config.toml
qk_norm = true
parallel_block = false
init_std_qkv = 0.052
batch_tokens = [16384, 32768, 65536, 131072]
steps = 3030
MLP neurons of a small language model. Each row is named by its layer, matrix (gate and up: input weights; down: output weights) and neuron, and shows model dimensions 16-143. Each number is 500 + 40 x the weight over its row's rms, rounded and kept within 0 to 999. Numbers have three digits each. A neuron's up and down rows have the sign that makes its largest values positive.
After each neuron's rows, "fires on" lists the tokens most often at its 100 highest values on Wikipedia text that the model never trained on.

L2.gate503:510453523554399462549525519494475500516531487492504512507513544491520502533492576507459428508479555505503570494473458552465532442554448528485410532459454472516547524476505550432508544522512553474505495536465476524487451585472454526379496502532539483544449560546484530524449477499462534466554496471489406561396445432524413519486488503492498468479464500463463482545477510495479525519532
L2.up503:578450462588493483489573581470471517585519537495516482496574558417479535485483489570484489507467472435469458558479483554555478497471590552521489409506488518427495520542495497451449514492550523488514499524555504498477569570507475588507521447521528586485469464462433500507510495562458553462525464512535412482479522526489528578493493453500533503507507527529496561525485458488527512503492
L2.down503:526561535501449480464550593435487473589443520514524503485549490432509595523502604515432505480534528476473452521514484439557499457427472542428537548503480445553490490570463503429494505493485469420576485475505495527516509575510496548448468428575494565464540509541512495523484527521586500546505468450563479522513464521522513538509474432527546532461579527479448442565515517507503500507468
fires on: " inst", " camp", "ing", " cent", "ab"

L2.gate563:527457483562475519474551539491517428426572507500564530441469444466459446559529542482535515474525527465541569517497408527438451564483491493534521480565531490542550492510571465564538481519477569485568544486542490475371530594483473494507543466518519466517483453485525481481488542465510431453487523445498537571476470516415476457540528503498479525488502500487476558491485488441474500498470
L2.up563:458508410566620545549476492558506454533517557493507467477486542535420471500550536471519567512483558531500493503525478543454481462485517510519576547557512451488489504449515559503554553527445509509528492433510514443554498409510446473494498508553484540497441523436481611496545495491472445498449491546509595556499495516447497475443530414521444487400452503469530452535545542478534494492488
L2.down563:539641501492438424388469565451474484493504494517555505559492495568538440510420487533446452555492481498451495440511531582507520498491457484415479497493535452568516430402519465515497516476498514527475526521439480487448482491497507519550464555469474531562547437526501522495521475570487514436515422477530504482501531543477490539533527510408480450551542541502527559526519551482471501521498
fires on: "m", "g", "ow", " to", "wn"

L2.gate54:464506524494494496464465486463500481462502534507447557504426516478539472489451470401511531399474594522496550533475500465466495472522490492500468481567502447469497522484514545563481482416533509473531473450461459554502546443425441513505518463600605452498485547482475485465417486453481499499558401543548474490452526484418604445511562462478470560473491502524520511476510453533514465512469
L2.up54:467459525593447452477548522511473419477538475569476544496486422532495554517452513489489544480471543509463491499514487497435463443467536535546503533466532503483484478440449554523547488462500559468478501516505490498498502446450444490480495474553606467572524528454408460511476579478463492592484478563550446523530551528498469530433428511486496547505518541506498488499446490513514522495524
L2.down54:456491480535448492531489487469504538486468485514620487475539445511528495413390465496484476428492539488467440512427521499467480490547490468466492529504480487465473576504427413409552512478465484459508511506471515536479456436452488537489540518545548486477510535507501474502485488493574470470562465590497468433530515511470477495518502433541392487570517583573542529552486495493486554545450
fires on: "a", "es", "ry", "ia", " football"

L2.gate592:482524482517460473502475539540458518488507469520454436474502520526505525532591489499491506528530430450504510438460484438452537418605500523456507513507478487467548487473530565481565528551556437499482523550477483421482539477490481528506463469559470557496549532519521481505446502523483474520497521523524540429492511587533552550570516496511460537491566436516539467510460575496458464457486
L2.up592:546473446513462604603496479560483531479481508567528464541444473571503559489526495497527489460480473342482522477446452536472431471557513507436485460556514496554568492508517505505586550500544527475524516454483505425519530486567469496494401506502438564541540534509425494469417454519480532551508470532483523433496475501556502472537491509549470482535570470552527523485480493494457405467512
L2.down592:472580446501512526455547492432473555455445507503492480529476531521562515457514487513469582541538517484518552506477580495548499494497418496487493470523546495533475513544463488497488541510479516486508503431522459532500498399529523460513538487558450540463518541508493504529511494534500473548560492422472501424485528519414502502504557475614457452484507505483501494450473458505568525513514
fires on: "em", "ff", "ter", "sp", "her"

L2.gate627:467414524512497439564523454479489562506514598581491505515492532480489456548530592454495553498461495527537428534477517527473467479495478416472504488538458422571481423536503605452470582477512517577464477440497502485440503537520579511497478481478501541541438478545529478507438492510552478509519502493477522530505441520461528485508436490492431475500502459553493485475504447464552557566495
L2.up627:468466452524472464536550516478506478501467508538501627505403569492532504466479455437462558450503523490527481517497500471536549458504470421519432489550473467508456514475480530445527565481533581516490480439401490529433451422499499451473511544512527524580465492499557468510444542493485437521498555417468555481483438535496456484444456508554494536538553498436516455452490467540519520501531
L2.down627:505459471533472472529505493543550532552531538522541492473486468547540518583491477477472470503456544536495565455523503468540600516473544527471484452497525492527517522534494503431482474533572572596547511479571558561455431490524535464528486405513578550559498430516548522587494471515473475505504494478508523558440407555571492491495499513480489524524453556509488527453525480500504493465492
fires on: "od", "il", "ern", "el", "ph", "enc"

L6.gate155:462520419466497456528449530531533555440523521465468524568473422541450502453536490462407584485474529524505546516500553448517519463475463473573471502532520481488464475559519472494534479472506426474536414542428461482494542469502524518498484456533459474489497453450518470553503489429539457534526469456491497567435489524548592506439490486478544507549514508510524481523485554498528462496471
L6.up155:518517482423532498474503473532479476432467490477516453509496486472462522449481544573554518517453541540458500458530535434517517458394506454550487491517522471561534452575522550504468470495501533411523464481460483536557539441497487451492547461551529521557655590514507499586515463532496496490560461464518518545460484455508494497473355520472481516480503472440516505538480506493524564513527
L6.down155:451442489519525482473463491455616589526478484612522480591490414466530532478490470475476528506462526443491568444473526431474439493447510536479465505454457557478479484476469448503460443507504543538501509573460548452466506523580523522457472461504528452525555474438548465497508499488539460488470466514517532518454517459529490488450415538495499481511484457587536463563570488467499454552546
fires on: " ex", " Ex"

L2.gate562:529490566470490492508491530453523458374559434505481523495479485433489461522468469419506514512442526460570472469504570503412445524504478484470479560513501450393549503467515535508509513412470463506533448496507547486520494483490521508453491474505529522545524464565480468460493495450504420496524465472626544506483423506519506491496496508521558455486530509445504408473478430466500514435515
L2.up562:452475467512439467524430467477519483469508505503451580515545499464498476462525522478501485529462498518513465587401477538458573558475562484502379497495510497454507433464481430479488491465469600491504497481486570535447527572493499532556411457433516507503549519507502511511502493386484540463497487477478477433539548520553469509447491435531478533517483517487507506494464448585477478500460
L2.down562:538502441510429549477453447553473531525527491499476553378461583581460567506495504465555522561452488471490550511444474504445542512491443513518429471536474548489523445506559434481505493493583527454481472494531492506530494553476435471541473438451496526572493523425522482530525462456475572519546596500473484542426468521502436509451557560520453505556509482500517540493445490544495542515516
fires on: "el", "t", "il", "ar", "d", "ab"

L2.gate350:537516546501467531466465479504477517472531484499465577466540491477529483501544437532518479513462582459466477536475435508507476474500440552498516496533483467425488538530485503551549484425522569467537533516582543489519541537481468486450543446448546408389480413517499465475472521511484571496478503568572469415471489466522502508506470480502515483491481516537493529553480485563467468536395
L2.up350:558514504492466482464545561493466453502498470434553526554548526469518467517466519496579520544461598461484536472579454543462477526507504449460440566496542406554498473508520439449534481457550488558500586539534439450489463496556452471484590503425527503478447495503483466484514455484462468464470547520512496502528429568494530492622519494519499570477547488532490499480503507548517501492474
L2.down350:562559467477477513474554442448510471494535513408441528500505483560524540499558517482498538519529537439511536458533497478470362462477451501559563462553468465457488470505490451488513449536451437511491529584539469584532548483576449495478470492456469539497523528531424504463478441496484518484513517482492444565524441464525500506596477506500497517499544520541456534543449516489504532485503
fires on: ",", " the", " att", "|---|---", "|---|---|---|---", "arg"

L2.gate507:505462474530497515517514481493534505478508549474469448517528596522512511558466534549520515551413473471544525450478460557483543510469497513537482502487434515553530620523530567520490574522550549484537475515547530543518510561485450504487475510432543459609506460484467535469517479482519562471466501478517549462535501560500473461552554433514499437505550529543443513572460495608433526516615
L2.up507:489532547431449479449561434451548404446490412538477547541487502568443442585507493440486517470509455518459473542467468487454479439523534502519467483487486504480506590469444535508466536515546488459512478421450515507447515498499581504512476472503528497476565481508437509509461530554528470525495558488493561503470497477467475477515420575493467543377457498450506498407503434500514457427505
L2.down507:482486426483488465426541456460543522523481512469499524568460514559581460432508440430498402473411502490543435519477539571564561476439508476514534525496470458555510520491512545465476408481540530477566468527540464494538484441518505487503446526543554480478471501513518495520477514530503557489546501511459488414533463563521493520433531573505515459610521509515469518568498458456532497587558
fires on: "ed", "ated", "es", "ted", "ts", "pt"

L6.gate414:529545510575483388485453482429479454584459526576513552466430487557462536528507502597415530443481560498520483428460496409594464467529446483488460437512575511492457529503463539508527556508519530476489489458509520447478573521480487466412505453544531471477497463484438450505499432567480495443522556499470453525473463493443548475452540515431416512499547480529498450460508440461463484490513
L6.up414:522540520469510498542548495501601449455474429460458554471488532538477419508479494478512505477481506581543376533406457514572527498544497510509513461516528509488513489500508523463472481546487543545501498489447537517480496502550452455449462479487487558471541485516448441509472573534473561556403469462455512540545516463462534505457560559517452477545548570441424476470536493463447466460537
L6.down414:538466511477451550538596548464484560500430500451494527503571479531536482501495408583535543512476484443543499439501520545537525481545595550567451504487431488496514491489446557523537464487518616489512410561507580519450482454506498491484498498495516540535493488436437517519541498474525479391491512572557522464517461551491444517487488510603507466481546489520504499519522548507540503536541
fires on: "ed", "en", "ted", "ated", " first"

L6.gate119:500506442503413557506475545513489500527494495467471467501556412452553490522572507515490476581519519555448522530534469583496534482517537514521510472501508530497508451428491500510565457497483488504493429541550461455481526446569473462540540469482514509609538523502452491584460523506421526451504488514501455455471528470440476447487475507510496511528558523520542414544516521504486468480507
L6.up119:537432479500494499533445429464537480413532490468505503539489494524504474482431473541514473536486481481469524508522587458463434523545527485492536512525474466537458513477516433505522518563575499477485539487462525517555456521475539539477574583466424437567490536488466545421477585533455502529507537465387550507537442572484454503413511485484520488495496501465551482434510531498527475484572
L6.down119:580364423492491556522516520484471478430475499525519482570528474491487524534358466476516500478518425463495441463467447475525538485469514497529448444458537440525472505546472540503508433499506512434495473517508449486495524522522525460460480486372423563478497497551504478500454494514480496539507453515422470492477506558468501510496538462446494535497483369492499502501468511549482531507470
fires on: "-", " Re", "i", "O", " L"

L2.gate129:531501529528460540473505540421490497498538519539453536618555417476468520512566603497526526582462499528566475517500487499487525529508446551457504498517474499489486483496480537538511463510587468399446449483455493504526579523501501520487550507520517508463464442452409530555421400495509527518506480545472541465474467482516492496462541463550508521486502483513528470445488429560460508506478
L2.up129:458480492480419561525481434478463519517564501482552562539532437502444500567482544466505472518473500456504462491476521492532577492554427510474490522384502511487499464446490591492512455545475498510439505506456551481569527466477508457503501508506577488508463512491456531501525549514516491603542517508497481515481476572403487549505517467574480490438457459534502458519554464523529552503512
L2.down129:478516496552480474534488586556457452486519514542513525473535393470526463482481472537483439479488479539509516558508427479468454468498551492479541570523510574516471459463495546565535484525492538499497537453423507495472486464437446484492513515542500517398459486532478487478482508455528518444489480545514564424498602563521558446515489493488479505515504551444494593583392509514553499568542
fires on: " km", "ia", "an", "a", "i", "ly"

L2.gate32:506494522465487404532581430480529511512573486486516503426509541551477555539509472507516484445462464517475503463540506517507499416486531448488522539486534503526464559479486494493468545534545569494511441473464517510513510488466490512573520518487510507507463520561511501479452493490524491567576523498555486478442517495532538507523541590542499537441552576510456406513612470456524448421440
L2.up32:480442458448472497456528594411518532498451504464485595474550551487488512468537536547498485510444491498499501528467566410516477463436478462511502559393499497463510528466500471453479480485446498469533360498535439426496532504516492561463559519518442492519431496461475429440513515543496498586537478516551474511453476467529523492509504490501467499548449501549492462473512483519518526488467
L2.down32:582411493546518515496437538537498460445473495471503519539602482563497485483470490452422482492484514534507510448548522515476475548501485501484422482490483528497515500505503596514469466458483548488486516483461556446503556516537517517495435528443560535532511508577424512559507515467469426506508447568399557479413482442496507552541530508502542494452518511513547482444541467541497446484481
fires on: "os", "ited", " released", " /", ":", "+"

L2.gate299:444429469529421495448501487511479466545529572548555420548490490542493536458534488521543487495460443523513486481467485576448504497490424480439500473496526490449590544504553473479503471457467478511493489500525451502553500480490521516442444461416521543456571492515483470535491458523433399540454417500553500593437506459485517491595527595504491471472518493478497526479516465514496540519457
L2.up299:416519523510505499498432580444526467552507597428464443518513481511455515509418450495518469502426492509533455487475496468462520472534533463516543488529557550538455492455511485511473484504521571459452462511442446531585438530504499505527556446514541512580533486567415543505445517549463482509485431473499470493438524463503518478528557466476405565530467477473569556485467524535480457508514
L2.down299:525473509494500545517493482561512483493537486534525510423441534498534521448496458545482491476478531506433560527471484500530494456515586539555485472503578455448519538487525466480550400567503441487502492506497470511538499494536539552560554494531512385479508398529483446538538494435565504511491463486508524508454518472433541480494412565517535480577451520570502512513455483510450403566520
fires on: " includ", " prom", " us", ":", " a", " an"

L6.gate29:445502530547485466505534507510524502478530454514554540442525586488515539416428485480486497512504583535544556475518509473488525499467465464548423524553469564517398502433498439515518524497508522495540443515532567512467478466464469481511487490567473496458481546533575488489571499503541451512452498393483527528460495424453518499489520513546516437495524463465505558437540493565529441535483
L6.up29:496506496458490489499504526488524531450490514529468435484502556455486484492504512474465565523535497536521535512435495502455495473461528482438475417508479552433515466400457593582461478509489558505516456518474474460564471537481506519516514536471490485491530497526458492527500518532555513476521547500489559596400464505467531574501531467497529527456485464517510619478549476451451508439502
L6.down29:468507493497491510473547468485544492567571537439494548506471585468553528438518504435478503481509545515430487441492494522525466535491568525461514488506524517471507470421525488534564479520527418475565501492495488561491443594458472432483526463507486510485492601528509506520561544508484536553525528500548498548443482492464511517492515493508519479435566449510579535491515459445489538517493
fires on: "am", "ig", "om", "um", "im"